Part of a small language model's weights: no biases in attention or MLP.
MLP neurons of a small language model. Each row is named by its layer, matrix (gate and up: input weights; down: output weights) and neuron, and shows model dimensions 0-63. Each number is 128 + 24 x the weight over its row's rms, rounded and kept within 0 to 255. A neuron's up and down rows have the sign that makes its largest values positive.
After each neuron's rows, "fires after" lists the tokens most often just before its 100 highest values on Wikipedia text that the model never trained on. A number after a token or word is its count.

L3.gate464 [129 146 134 147 134 118 157 165 114  96 164 123 136 115  94 138 120 109 149 158  62 122  88 145 140 137  84 124 143 155 158 100 137 112 165 129  96 157 134 126 122 153 142 131 135 146 127 104 130 107 101 117 149  98 165 131  80 114 100  89 145 129 143  71]
L3.up464 [135 143 130 120 109 150 169 151  90 123  90 139 121 115 113 131 110  94 122 126 108 122 124 151 141 126  82  82 155 154 146  99  88 116 133 153 125 147 142 110 149 151  87 111 108 149 130 111 114 147 127 121 100 186 126 148  70 154 113 154 114 149 122 123]
L3.down464 [111 143 167 184 131  94 113 103 117 119 136 111 124 183 126 125 170 130 141 120 142 140 146  75 144 133 159 150  79  79  92 183 115 178 124 133 178 130 146 127 104 117 166 121 147  96  91 139 149 109 128 124 129 135  90 121 118  96 101 135 149 131 118 132]
fires after: " The" 32, " the" 26, " a" 10, "The" 7, "s" 7, " |" 4

L4.gate440 [163 152 124 127 106  79 151 156 134 156 112 127 130 159 112 114 130 143 145 128  88 109  98  97 150 147 139 141 114 111 116 162 135 113 130 163  96 142 115 118 119 137 114 132 114 167  85 170 163 210 126 137 123 137  95 128 112 125 120 142 127 139 152 128]
L4.up440 [136 119 153 123 144 103 136 112 126  77  78 112 109 140 144 146 164 105 119 163 129  96 147 105 126 113 129 113  97 141  88 108 142 132  95 123  94 156 115 117 132 115 102 166 127 109 159 182 149 157  88 158 146 104 106 170 174 132 110  98 106 131 171 124]
L4.down440 [102 114 157  93 105 149  92 109 110 136 104 139 142  85 143 145 162 111 126 151 110  81  89 119 136 142 104 122 156 102 184 105 152 136 163 164 144 158 133 110 120 130 123 101 153 133 116 131  80 113 143 148 121 144 119  98 118 138 142 144 152  97  72 101]
fires after: "\n" 45, " re" 14, "o" 12, " " 7, "-" 4, " (" 4

L3.gate170 [149 146 102 116 123  83 140 111 163 109 161 168 118 142 149 143 125 120 134 124 132 141 138 112 114 174 138 164  98 138 105 147 137 128 118 126  99 107 132 120 164 106 118 150 137 143 152 114 114  82 149 113 149  83 127 121 119 154 130  80 139 110 136 122]
L3.up170 [112 153 150 142 117 126 137 107 156  94 123 194 100 115 133  89  95 111 134 170 134 104  94 128 101  98 110 181 101 137 107 118 139 100 158 142 123 137  85 112 142 129  75 144 162 149 147 154 111 159 154 138 106 119 131 146 146  99 170 124 112 123 137 135]
L3.down170 [126 115 120 145 148 118 155 164  97 164  94  74 125 132 133 128 111 147 124 114 133 127 150 131 107 115 163  99 134 123 144  75 141 143 122  85 119 152 138 187 131 170 138 126  88  91 130 110  91 121 150 110 150 150 154 112 106  97 133 163 172 144 187 137]
fires after: "-" 17, "\n" 17, "|" 17, "s" 15, "---|---|---|---|" 13, "|---|---|" 12

L2.gate140 [ 95 147 121  94 108  90 103 137 148 157 125 159 112 146 147 120 130 139 123 147 155 103 109  86 112 137 129 123 112 140 135 143 136 121 179 129  88 173 146  65 127 143 113 130  91 174 128 133 137  99 136 121 155 146 148 149 129 101  83 136 150 125 126 101]
L2.up140 [144 149 143 114 143 143 126 103 150 143  91 127 145 131  87 128 105 128 134 124 113 120 103 134 140 129 104 115 153 142 130 143 118 163  75 100  96 124 155 166 177 140  95 130 119 141  76 138 136 160  72 109 136 132 120 138  90 123 172 111  87 131 100 133]
L2.down140 [114 104 127 108 126 135 140 152 125 141 140 117  81 157 120 141 105 136 180 132  94 134 153 128 102 122 123 104 117 125 144 113 125 106 126 132 120 151 146 114 164 123 151 130  99  91 139 134 153 118 149 131 152  89 150 154  85 111  97 100 131  85 130 141]
fires after: " |" 88, " " 5

L4.gate194 [ 95 127  90 136  91  92 169 127  98 134 148 124 150  87  93 155  71 127 169 152 133 128 115 113 149 127 177 128 123 136 172 136 112 107 124 136  90 116 125 111 145 103 146 120 116 130 133 115 124 150  90 128 118 156 141 164 103 135 127 102 151 102 107 146]
L4.up194 [181 111  79 130  84  82 150  96 115 137 136 125 151 140 105 155 103 157  65 107 133 116  93 154 143  86 163 160 139  77 136 134 109 157 124 124 118 142 155 113 116 115 103 114  95 112  94  81 106 125 101 142 143 146 142 136 143 155 136 147 112 120 132 119]
L4.down194 [119 146 135 110 168 152 160 140 143 165 133 147 121 145 117 131 101 171 111 110 132 144 123  98 119 161 143 143 125 205  98 151 126  93 109 129 124 149 141 114 153 114 179 134 125 145 131 118 125 120 162  79 119  95 136 114 135 129 115 143 103 156 145 152]
fires after: " |" 42, "," 7, "z" 4, " Y" 4

L4.gate70 [146 138 117 104 128 119  82 131 131  74 124 113 131 116 147 120 141 102 137 114  75 119  95 158 144 144 109  98 103 121 147 120 149 122 110 115 105 148 113 134 126 135 140 126 162 151 133 147 103 151 119  95 119 134 162 122 113 139 129 106 116 133 136 125]
L4.up70 [125 123  96 146 119 197 131 109 142 147 130 150 117  89 139 108 155 131 140 121 142  99 148 106 139  84 155  83 132 189 160 116 171 140 130 153 122 166 131 128 154 129 132 104 138 124  95  88 116 119  99 135 125  81  87  83 129 162 112 140 118 101 134 126]
L4.down70 [101 110 146 129  99 102 146 148  97 176 132 117 155 116 142 151 119 133 132 153 105 111 149 130 133 144 114 177 108 108 135 135 136  94 154 167 132 136 160 109 158  89 166 134 146 141 114 118  75 145 159 149  89 173 126 120 143 133 123  85 171 156 128 115]
fires after: " |" 22, "-" 18, "," 13, " in" 11, " of" 5

L8.gate227 [174 134 141 149 120 142 122  89 163 136 120  68 123 132 164 163 140 164 129 122 100 139 119 131 132 116 129 152 108 138 161 204 165 139 139 132  90 124  83 129 142 103 131 146 130 145 152 147 123 111 121 135 130 146 142  89 125 151  95 146 106 114  75 138]
L8.up227 [159 110  68 141 114 106  94 124 127 106 127 135 139 102  88 126 154 142 112 113 126 121 118 115 131 114 163 143  87  87 153 157  88 106 106  89 146 111 150 129 157  77 116 127 135 148 125 140 141 110  94  91  85 143 164 125 146 139 107 136 138 143 107  94]
L8.down227 [120 124 139 105 110 147 143 157 158 148 158 153 122 134  93 109 109 105 142 104 153 185 132 121 119 124  91 102 122 113 130  92 109 118 152 117 135 127 117  72 129 129 105 142 157 130 142 140 119 119 116  85 132 123 131 160 123  82 175 155 115  99  80 153]
fires after: "," 66, " $" 5, "s" 4

L5.gate358 [172 135 145 140  90 111 144  97  95  92 137  89 124 131  93 137 129 120 145 139  98 133 133 134 142 131 152 137  94 122 138 130 141  83 162 106  87 125 156  94 123 143 117 161 133 112 118 192 130 124 157 141 132 134 111 122 139 135 123 115 127 133 142 119]
L5.up358 [138 140 138 110 129 110 112 162 109 118  88  91 134  89 106 128 109 118 170 112 134 106  99 170 185  76 125 139 146 127 177 142 133 105 117 148 131 121 123 128 163 136 107 128 112 121  99 150 142 115 101 127 138 163 122 111 127 143  97 138 134 152 132 140]
L5.down358 [125 146 113 129  97 117 137  99 146 104 122 101 147 121 117 111 134 124 135 108 155 132 143 154 115 156  95 143 137 129 142 151 108 147 150  76 128  91 146 172 159 188  94  96 155 158 160 126 107 149 130  76 151 132 128  98  89 106 130 122 141 102 120 117]
fires after: "," 31, " |" 14, "|" 8, "-" 7, "." 7, " and" 6

L5.gate197 [134 117 105 137 153 128 130 170  76 103 125 135 137 108  82 138 156 146 106 168 126 116  92 152 119  99 112 157 149 107 126 151  92 110 156 119  99 106 197 143 104 119 119  90 137 180 117 112 117 103  98 135 140 128 111 146  98 130  72  96 122 111 160 129]
L5.up197 [136 117 118  96 120 111 154 160 126  91 130  72 132 139 128 102 176 110  94 122 122 120 105 118 151  82 105 131 103 123 146  90 102 150 100 145 135 129 148  90 118 105 106 180 124 141 158 118 132 167 135  86 152 132 162 116 123 133 114 105 135  92 129 156]
L5.down197 [ 99 142 183  75 139  93 142 119 104 100 122 126 155 157 140 123 106 143 146 134 135 179 116 132 107 133 144 153 125 149 129 158 154 170 121 109 158 129 129 162 156 151  95 136 148 108 138 161 148 135 128 126 127 121 105 129 133 106 178 117 128 171  90  79]
fires after: " |" 36, " " 24, " the" 8, "," 7, " for" 4

L5.gate166 [102 133 114 131 149 112 154 109 141 148 158  79 106 156 170 104  93 160 127 140 164 101 140 129 127 153 149 158 133 179 127 175  89 148 162 145 120 131 120 104 146 119 139 106 131  92 135 136 106 118 162 155 152 143 102 116 122 139 128 114 113 120 119 104]
L5.up166 [130 134 131  91 170 163 153 132 121 146 144  93 124 155 136  98 139 110 104 157 130 140 142 149 145 111 111 117 154 147 123 126 112 161 108 175 118 153 138 148 154 151 156 146 117 142 113 171 137 114 159 126 137 150 127  87  49 133 141 124 142 129 143 167]
L5.down166 [169 136 135 174 113 102 119 146 141 137 120 130 131 142 113 155  96 111 105 103 132 130 135 103  68 154 132 141 114 119 161 122 120 103 166 140 152 131 129 123 114 113 120 105 134 107 146 155 145 137 136 123 102 109 148 162 152 131 114 127 146  90 142 136]
fires after: " |" 29, " 2" 11, ";" 7, " " 6, "er" 5, "ci" 4

L2.gate91 [124 109 117 143 145 108 142 168 184  86 113 119 121 148 123 139 112 153 140 107 123 106 109 151 113 122 124 135 106 165 101 163 176 128 129 117 137 164 111 157 105 121 143 179 162 158 184  97 107 127 148 158 148 134 121 120 122 120 110 141 107  90 136 145]
L2.up91 [125  98 109 139  91 174 157 104 103 110 120  95 139 132 109  99 122 130 112  74 142 136 106  97 156 161  98 129 115 108 172 145  96 123 130  92 143 117  73 106 123 120 104 136 128 135 120 132 115 175 127  96 119  86 174 128 113 137 125 107 134 141 107  83]
L2.down91 [124 136 142 123 170  91 118 114 116 110 112 115 132 141 130 132 132 111  92 189 179 139 138 116 158 108 177 121 155 133 108 112 177 166 156  97 153 137 127 108 162 130 143  78 147 145 151 113 146 120 132 156 148 145 118  97 145 132 114 156 117 112 143 133]
fires after: "," 19, " the" 15, ":" 10, " and" 9, " |" 9, "." 5

L2.gate365 [ 88 109 120 170 151 131 152 140 150 125 105 144 118 109 162 116 122 188 117 125  82 119  92 150  73 118 123 138 108 180 124 116 138 149 156 169 139 160 166 107  92 137 140 119 129 121 108 124 157  76 133 135 123 161 117 149 110 112 166 126 112 106 152 131]
L2.up365 [110 120 159 119 112 120  89 140 135 115 112 160 123 152 123 150 158 120 103  82 101 126 124 149 119 167  94 131 127 124 135 155 145 127 171 125  96 140  98 143  84 114 158 148  75 130 116 140 147 118 120 140 140 119 120  84 108 136  94 124  87 104 105 114]
L2.down365 [149 112 116 155 132 184 143 120 143 146 126 118 107 126 145 125 140 136 110 163 143 120 109 193 109 129  74 131 158 200 146  85 101 161 136 148 149 167 174 123 111 173 159 107 141 124  78 151 131 116 137 131 121 115 171 152 141 132 130 146 134 105 125 136]
fires after: "2" 17, "0" 10, "6" 10, "5" 9, "4" 6

L3.gate450 [107 120 105  95 156 131 162 133  91 124 139 101 147  95 108 122  88 141 107 115 108 105 125 143 121 116 115 113 119 136 137 100  74 130 160 155 117  86 154 171  96 160 102 115 121  85 183 104  85 160 147 148 145 138 127 142 165 172 115 166 151 112 110 167]
L3.up450 [103  92 165 146  80 110  86 120 133 132 155 110 143 100 102 140 136 108 149 104 126 124 130 104 127 109 154 147 123 119 128 165 112 110 145 112 151 130 115 145  90 119  96  62 157 159 114 124 121 170 133  92 118 136  84 111 167 138 140 130 127 107 147  89]
L3.down450 [140 115 134 111 149 154 147  81 141 181  83 122  90 142 156 136 140 130 134 140 103  41 146 134 137 151 162  96 143 106  78 108 123 177 139 105 131  89  90 158 118 169 128 141 104 115 168  81  92 122 160 128 126 117 121 132 110 146 146 144 131 144 119 149]
fires after: " " 17, " the" 16, "-" 12, " a" 10, "vo" 8, " of" 7

L8.gate230 [153 106 127 122 150 151 115 136 116  94 156 142 149 162 145 123 131 175 166 141  77 100 143 117 124 111 107 145 137 126 102 127 146 107 131 186 128 111 142 146 137 127 111 100 114 127 154 134 123 109 119 143 148  94 184  93  97 158  75 173 117 121 138 156]
L8.up230 [127 130 104 126 116 120 133 115 150 124 152 120 171 113  97 125 127 140 112 166 169 125 117 123 127  72 144 119 124 129 124 140 130 120 100 135 142 117 179 136 122 168 138 123 146 110 148 129 103 117  77 113 120 103 116 135 122 103 147 109 149 130 110 171]
L8.down230 [131 122 140 110  92 137 113 112 105 115 151 156 139 138 141 117  95  90 154 133 119 108 131 146 125 132 178 138 108 116 153 163 151 144 147 123 140 156 117  98  96 109  92 112 171 104 117 118 156 117 189 122  92 145 114 130 164 150 127 135 133 128 130 116]
fires after: " |" 38, ";" 12, "," 6, " the" 5

L5.gate64 [152 139 113 171 128 138 147 151 135 122 146 127 148 189 158 130 114  95 142 153 136 130 119 137 152 113 151 116  89  98  96 148 147 108 140 145 131 127 131 148 140 114 163 157 132 138 141 120 118 122 143 153 153 125  98 135 175 117 127 129 139  99 111 151]
L5.up64 [ 95 128  94 127 113 141 121 124 122 111 127 123  96 135 134 119 120 146 139  97 134 190  94 118 107 111 136 109 132 142 133 167 147 115 137 140 137  96 182 150 143 146 142 119 107  82 111 136 137 154 163 156 137 138 179 173 125 138 147 108 149 143 158 161]
L5.down64 [109 110 123 169 126 119 147 131 184 108 146 141 105 150 136 183 117 137 127 116  85  81 165 112 166 137 180 129 151 125 134 139 123  99  81 111 143 148 113  95 133 131 152 121 109 132 151 114 117 138 143 166 119 153 147 105 100 124 133 117  81  89 148 154]
fires after: " c" 21, "cc" 7, " in" 7, " C" 6, "al" 5, "In" 4

L3.gate124 [178 120 141  96 134 112 100  77 158 105  79 118 115  96 136  82 116  92 139  94 100 105  81 151 132 171 113 157 127 139 127 116 168 173 146 117  80 158 156 152 188  98 161 140 153 159 156 116 141 106 106 126 134  93 139 136  94 122 156 124 121  99 113 126]
L3.up124 [117 111 113 100  96 118  82 109 119 151 131 115 117 121 114 132 133 166 125 108  82 124 134 118 142 139 147 110 146 119 106 155  99 150 137 133 132 162 135 153 134 137  98  80 150 117  96 146 126 141  98 137 122 104 127 138  86 155 139 115 142 100 116 130]
L3.down124 [124 170  86 171 146 125 139 185 137 165 165 153 141  97 143 138 142 148 127 114 156 141 134 146 145 118 112 129  71 126 125 167 110  92 127 117 119 138 105 118 147 139 153 118 108 100 159 157  82 131 150 103 164 135 103 110 159 138 131 106 134 152 146 144]
fires after: "s" 36, " as" 12, " in" 11, " |" 8, " by" 6, "is" 5

L3.gate13 [125 127 127 119 109 113 161 119 138 160 102 140 144 168 143  93 136 108 107 146 112 121 107 136 123 126 134 123  85 159 119 159 153 149 158 153  69 147 168 105 137  95 116 124 109 111 161 136 115 140 180 162 167 109 109 110 122 115 158 150 113 145 111 140]
L3.up13 [131 101 133 133 170 130 165 143 170 158 122 128 126 135 135 127 164  69 101 178 118 104 150 134  89  96 136 113  98  93 101 114 111 130 115 154 131 134 146 123 111  98 139 171 148 168 151 122 122 138 154 151 141 162 104 122 128 101 108  94 154 106  93 164]
L3.down13 [161 131 164 156 100  98 109 137 137 133 172  85 155 108 118 129 108 157 153 101 112 169 133 142 138 124 120  69 122 126 131 161 145  87  82  79  98 160 123 116 156 117 134 108 130 143 149 129 143 110 128 118 188 124 135  79 119 123 125 140 108 111 116 104]
fires after: " |" 24, "." 22, "app" 5, " 2" 5, " 4" 5, " " 4

L8.gate15 [104 131 127 119 156 108 134 146  90 133 148 126 150 123  94  88 141  99 175 112  84  91 102 152 110 173  99 125 110 108 124 134 156 105 167 148  89 155 159 147 153 144 136 135 129 128 130 136 132 122 156 157 108 114 155 129 107 131 178 118 159 128 107 126]
L8.up15 [134 139 151 118 107 161 102 133 127 114 124 104  97 142  91 143 122 122 131 139 144  92 108 174 115 135  98 151 115 150 168 124 112 110 188 111 118 115 125 120 151 108 134  99 105 153 114  80 112 140 145 155 129 138 126 142 124 150 113 147 139 125 188 132]
L8.down15 [ 84 135 112 153 127 100 129 133 158  90 135  98 169 117 101 131 160 148 148 124 149 176  95 128  68 136 134 118 119 104  99 106 107  92 130 147  81 130 169 105 113 160 114 178 141 121 126 130 137 145 128  95 124 110 159 134 122 114  87 133 193  70  82 154]
fires after: " on" 29, "On" 11, " On" 7, ":" 7, " S" 5

L3.gate211 [ 94 130 122 121  92 141 114  79 137 151 163 134 152 117 158 129 159  99 129 152 113  77  91 106 128 135 125 134 139 134 160 126 143 100 156 174  94 100 132 172 123 132 130 136  82 146 115 107 125 111 128 123 139 131  97 110  71 138 149 118 126  95 116 157]
L3.up211 [165 136 146 131 137 127  78 122 140 127 109  90 121  84 100 117 136 145 148 101  84 106 116 171 103 147 109 175 121 173 134 119 106 114 117 105  99 108 139 198 113 134 145 171 117 120 157 155 139 117 111 177 139  82 140 128  91 121 123 163 128 114 119 120]
L3.down211 [157 134 138 110 149 165 158  84 118 109 131 132 108 157 116 126 138 116  96 125 139 117  87  89 157  68 134 129 124 130 150 107 129 126 102  94 127 156 105 103 134 154  84 166 118 131 137 124 132 119 133 137 120 100 111 150 110 115 150 132 104  99 167 128]
fires after: " 1" 24, " 2" 13, " 4" 7, " 3" 6, " F" 6

L4.gate420 [151 166 127 115 105 158 170 158 119 126 166 120 122  92 137 167 163 126 142 146 145 168  93 159  97 146 135 131 115 117 126 167 153 116 162 122 105 179 119 102  87 127 120 137 140 153 171 125 117 119 129  98 135 138 127 130 127 145 123 115 143 116 124 104]
L4.up420 [ 59 161 122  94 126 157 177 197 120 121 125 138 110 106 122 139 149 145 103 161  93 133 155 149  93  88 111 113 138 132 141 111 128 123  94 117 132 170 123 109 102 140 159 117 114 108  91 187 116 163  86 108 146 136 111 162 122 112 131 125 145 128 113 108]
L4.down420 [137 119 124 105 146 123 102  80 114 152 145 137 120 146 122 127 145 151 138 112 138 173 117 128 170 125 142  99 156 141 111 137 160 149 120 139 145 123  82 143 131 117  50 148 114 133 126 114 164 108 120 169 128 144 127 124 114  97 113  97 131 140 132 143]
fires after: " the" 29, " \"" 10, "H" 6, " (" 5, "The" 5

L9.gate123 [ 95 106 111 163 103 167 106 150 118 135 116 101 110 125 133 133 145 118 130  83 137 146 166 136  77  84 100 136 112 136 135 116 113 114 139 141 107 112 106 156 151 131 127 111 167 117  89 110  80 119 152 173 101 110  99 168  84 143 128 130 134 130  75 107]
L9.up123 [119  93 133 117 108 142  93 143 168 101  70 108  89 136 132 117 161 146 109 113 155 137 136 153 145 117 124 121 106 113 141 124 106  81 142 122 121  93  77 131 176 118 132  91 141 150  91 131 128 133 141 165  80 150 100 123 118 145  90 121 144 101 114 112]
L9.down123 [147 104 140 111 136 157  76 136 109  80  96 157 109 152 107 113  82 123 145  68 121 121 112 104 111 120 120 117 142 120 137 147  98 170 115 146 115 135 146 110 104 121 111 121 156 160 149 170 150 162 144 113 143  93 150  94 140 131 141 156 128 117 112 108]
fires after: " the" 31, " on" 23, "On" 8, "|" 5, " On" 4

L3.gate174 [117 100  86 153 114 140  90 113 124 153 129 128 143 123 155 180 138 175 161 137 132  71 107 114  98 108 115 124 114 169 169 152 123 108 178 172 107 135 161 185  96 167 126 118 106 131  84 116 117 101 147 134 119 145 124 129 126 159  86 145 133  95  97 109]
L3.up174 [114 105 155 154 138 145 141 110 161 104  90  86 142  95 157 135 105 102  45 105 127 124 127 149 124 120 126 141 113 173  95  69 139 142 153 160 126 142 145 119  72 142 136  93 124 129 132 117 113  94 152 106 124 139 159 121 105 142 136 133 106  86 141 159]
L3.down174 [133 105 142 116 134 146 158 116 144 118 149 110 116 173 119 120 110 144  84  95  90 109 122 161 100 117 109 118 136 121 105 105 141 130 152  83 150 190 104  93 161 157 189  95 138 110 107 123 145  92 113 138 147 138 112 115 134 130 122 130 133 114 162 131]
fires after: " 2" 15, " 3" 14, " 1" 12, "2" 11, " 4" 10, "6" 9

L5.gate266 [165 134 114 114 139 116 134 154 137 119 133 130 129 107 111 153 153 145 153 158  74 126  72 127 145 136 105 146 115 122 127 176 174 150 145 152 129 153 122 127 103 167 127 154  97 118 115 110  98 115 113 142 151 121 137  65 127 126 133 100 165 154 119 110]
L5.up266 [ 90 206 118 102 128 152 156 155 120 132 134 138 130 115 165 121 159  98 148 116 124 150 142 128  98 141 103 137 123 130 114 163 108 110 162 134 129 136 110 117 155  95 114 103  82  96 149 135 109 141 123 113 103 218 149 123 149 123 125 116 108 123 129 133]
L5.down266 [ 92 140  98  72 169  78 114 127 116 116 139 133 120 115 133  92 123 131  86 112 153 136 112 130 148 106  82 124 131  91 138  77 145 160 135 113 153 128 111 160 128 116 139  85  95  97 150 140 102  93  95 153 107 120 156 144  91 134 171 124 145 153 123  96]
fires after: " the" 48, "-" 8, " The" 4

L2.gate113 [117 152 130 133 149 139 120 130 145  70 137  92 101 115  96 141 107 100 157 132 129  74 102 152 145 123 118 184  95 101 161  85 127 120 160 154 140 141 122 166  98 119 157  81 132 142 139 122 163 169 101 134 104 165 165 104 147 169 123 131 124  80 142 164]
L2.up113 [117 125 121 107 106 118 155 154 108 111 169  89 138 125 125 138 115  95 151 155 132 105 118 137 169 118 118 108 117 111 101 124 112  74 137 154  87 117 124 138 102 121 122 127 163 121 141 194 163 181  96 107  82 141 117 130 132 142 116 138  99  80 117 106]
L2.down113 [139 135 153 140 146 136  98 100  89 179 114 178  92 159 114  82 133 141 133  82 117  93 134 149 120 137 113 136 152 146 111 140  94 161 119 163 122 111 154 142 121 181 146 134  87 153 118 102 123  96 125 127 186  89  87 132 135 115 130 190 147 164 130 148]
fires after: "." 53, " " 19, "\n" 4

L4.gate317 [157 159 124 125 152 115 147 144 135 130 152  96 160 127  91 145  92 124 138 136 117  89  89 122 141 143  86 108  79 100 160 145 146 126 118 123  94 148 130  94 114 133 103 166 148  98 127 117 154 149 186 136 100  79 135 123 110 127 151  68 103 106 128 149]
L4.up317 [103 110 122  82 116 129  77 126 128 153 109 129 134 117 121 108 142  71 107 116 143 120 150 122 125 164 142  85 107 148 109 126 126 125 142 121 157 158 162 166 130 126 110 137 113 127 149 125 137 122 135 125 155 125 146 100 170 117 110 132 100 115 152 164]
L4.down317 [ 93 140 107 160 127  89 164 111 121 152 147  87 121 134 158 125 108 137 119 133 103  86 107 122 114 126  49 171 155  99 146 115 155 149 127 154 163 144  99 146 167 133 126 155 159 118 128 166 116 127 169 131 105 114 137 144 141 147  88 135 108 116 121  98]
fires after: " con" 24, "," 12, "-" 11, " Con" 8, " the" 7, " of" 6

L2.gate293 [163 126 135 144 113 105 141 118 143 135 108 131 130 141 142 148 130 149 147 141 115 114 129 152 143 178 122 144 127 143 130 118 176 152 125 116 103 147  86  99 137  79 109 123 120 144 167 158  99 130 104 109 152 140 131 107 115 110 119 124 147 119 124 121]
L2.up293 [176 149 114  84 119 144 161 134 145 129 143 144 115  74 118 136 138  96 123 124 124 133 123 118 163  93 143 126 116 147 117  83 103 113 109 136 143 171 133 122 153 109 138 125 122 147 143 119 140 145 120 119 143 133 123 122 112  97 146 155 114 138 146 122]
L2.down293 [125 124 133 132 139 116 122 168 143  90 129 138 135 131 156 182  70 140 111 143 120 111 144 118 123 131  67 142 143  83 106 113 139 126 147 157 123 100 112 155  96 128 105  99 176 141 164 167  85 141 111 107  77 153 152 116 139 121 134 131 131 140 153 151]
fires after: "-" 46, "|" 12, " " 8, " the" 8, " |" 8, " P" 7

L5.gate331 [156 151  73 114 109 147 155 124 122 149 131 121 142 137 103 127 125 120 154 103 110 160 128 155 119 160 125 106 123 107 107 146 130  75 183 134 120 146 143 139 153 130 141 160 138 117 128 131 147 166 107 137 127  99  99 128 122 114 132 142 124 112 142 150]
L5.up331 [118 114 119 171 115 159 126  87  89 161 119 167 159 124  95 120 139 133 111 128 165 103 144 139 114 156 125 117 159 128 130 178  85 143  60 143 105 132 183 110 119  83 111 137 167 111 135  93 137 118 105 110 145 175 122 100 108 143 141 133 149 104  98 134]
L5.down331 [ 82 145 116 175 119  90 136 166 119 110 188 114 155 138 171 113 111 105 151 124 139 140 116 161 101 110 134 121 133 110 108 137 186 108 167 129 167 102 141 134 120 146 101 134  85 165 139 117 163 144 164  98 139 169 127 142 110 114 101  99 145 160 139 143]
fires after: " con" 18, "\n" 16, "." 11, " |" 6, ")." 5, " Con" 5

L2.gate405 [117 116  97 149 110 126 134  90 143 112 129 131 123 145 129  77  97 115 148  96 109 164 122  99 138 186 152 177  72 124 144 167 138 111 111  96 129 115 159 139 120 101 106 164 182 152 138 112 118 145 117 117 128 155 173 132 125 101  99 128 117 125 118 140]
L2.up405 [121 137 116 113 143 178 141 153 142 112 121 131 134 106 116 106 146 149 114 138 156 138 129 128 133 144 109 110 121 136 114 124 105 129  92  93 106 128 101  93 134  66  90 135 162  94 127 184  89 111 103 149 137 126 108 163 187 155 148 107 148 155 131  84]
L2.down405 [ 89 111 133 162 119  77 122 147 138 114 173 101 125 126 148 144 106 142 129 128 135 128  93 126 117 108 116 137 125 139 125  86 127 145 150 149 155 136 145 139 138 144 133 155 127 122 113 169 146 111 192 149 147 134 127  70 140 116 173 164 127 141 158 158]
fires after: " |" 34, "," 17, "-" 11, " the" 7, " and" 6, "\n" 4

L3.gate253 [105 111 143 131 131 153  88 113 110 146 120  99 108 116 147 126 166 153 135 111  65 137 114 137 138 163 123 156 114 145 168 137 113 125 141 155 119 130  76 112 129 151 154 113  83 147 153 104 151 121 142 134 150 114  90 112  84 129 152  99 144 126 131  74]
L3.up253 [108 103 120 163  96 124 124 154  57 132 130 112 114 120 146 114 120 129  95 143 104 125 145 154 109 165 124 171  85 139 176 105 123 101 149 145 130 142  56 124 116 123 134  77  97 107 111 140 125 159  81 113 109 138 107 142 113 119 125 111 134 189 150 129]
L3.down253 [138  89 143 119 154 106 105  86 147 129 154 114 136 171 113 104 105 152 141 123 121 129 130 150 136 140 147 115 122 116  90 134 115 145 108 149 146 106 163  72 107 159  96 113 126 154 145 130 118 129 172 123 157 140 159 135 125 148 131 132 118 116  97 133]
fires after: " the" 34, "|" 30, " The" 14, "The" 7, "-" 5

L4.gate48 [112 120 113 183 102 119 105 132 118 101 124 170 137 111 121 161 110 109 139 143 101 111 143 124 137 107 186 131 113 129 131 164 133 113 133 121  61 119 154 128 176 117 132 117 156 116 123 146 138 126 137 155 123 150 142  86  99 107 119  84 165 139 114  86]
L4.up48 [193 138 120 168  95  69 121 116 140 127 139 149 142  91 137 154 139  85 131 149 150 128 142 113 168 161 120 112 137  97 110 118  79 123 164 154 106 130 135 107 140 139 116  81  74 144 108 127 173 117 120 142 124 128 161 111 172 116  74 137 137 158 109 119]
L4.down48 [125 110 108 144 141 114 121 135 171  78 129 143 113 113 125  98 147 115 127 118 149 130 158 120  85 111 130 134 110 153 196 152 123  85 115 130 122 128 106 144 155 135 136 144 155 135  97 122 160 131 129 100 122 106 153 139 136  81 112 160 148 104  98 104]
fires after: "," 62, " Qu" 12, " qu" 7

L3.gate62 [123 135 111 133 123 139 107 139 139 113 136 144 139 192 139 164 142 102 149 107  83 151 122 118 108 164 158 106 106 128 132 154 108 146 150 117  77  93  82 146 132 143 124 149 129 107 170 160 135 147 120 147 115 118 133 117 123  95 115 110 110  91  96  93]
L3.up62 [113 119 140 102 136 185 182 160 106  83 114 102 125 108 138 182  87 107 141 156 125 110 124 122 109 154 112  79 116 137 137 128 122 123 142 130  88  79  79 132 146 119 122 163 141  93  74 170 105 126  76  79 119 141 118  99 102 139 106 125 152 120 131 136]
L3.down62 [120  88 112 173 158 192 107 129 101 169 165 129 100 145 101 121 149 152 123 130 109 153 121 141 119 110 117 148 127 122 126 135 118 104 101 126 140 108 139 105 160 148 142 105 125 109  91 143 142 134 151 133 172  90 130 151 133  99 160 107 119 115 170 132]
fires after: "|" 26, ";" 23, " the" 15, "-" 8, "," 6, " |" 5

L4.gate27 [160 136 135 128 157 170 160 162 128 171 141  88 139 152 124  95 151 105 122 147 136 108 121 148 127 116 137 130 126 146 135 140 115 120 123 129 111 129  88 110 121 134 117 109 122 132 125 129 141 169 162 140 151 145 119 102 122 105 100 144 119  81 135 156]
L4.up27 [139 116 148 140 182 127 132 153 132 128  99 108 152 121 173 117  93 147 109 131 130 111 139 174 117 134 169  96 142 153  98 144  83 122 148 136 114 167 101 136 125 153 165 109 139 142 146  91 130  93 124 103 112 178 180 113  81 129 142  94 147 142 108 129]
L4.down27 [107 150 138 105  98 107 134  95 130 137 155 120 205 105 157 110 122  98 111  89 125 168 140  65 124  97 141 139 123  98 159  92  94 135 104  75 105 134 122  94 144  87 111 115 132 123 101 130 132 134 124 134 167 104 136 126 122 134 108 145 146 110 108 146]
fires after: " " 41, " |" 20, " +" 19, " Championship" 6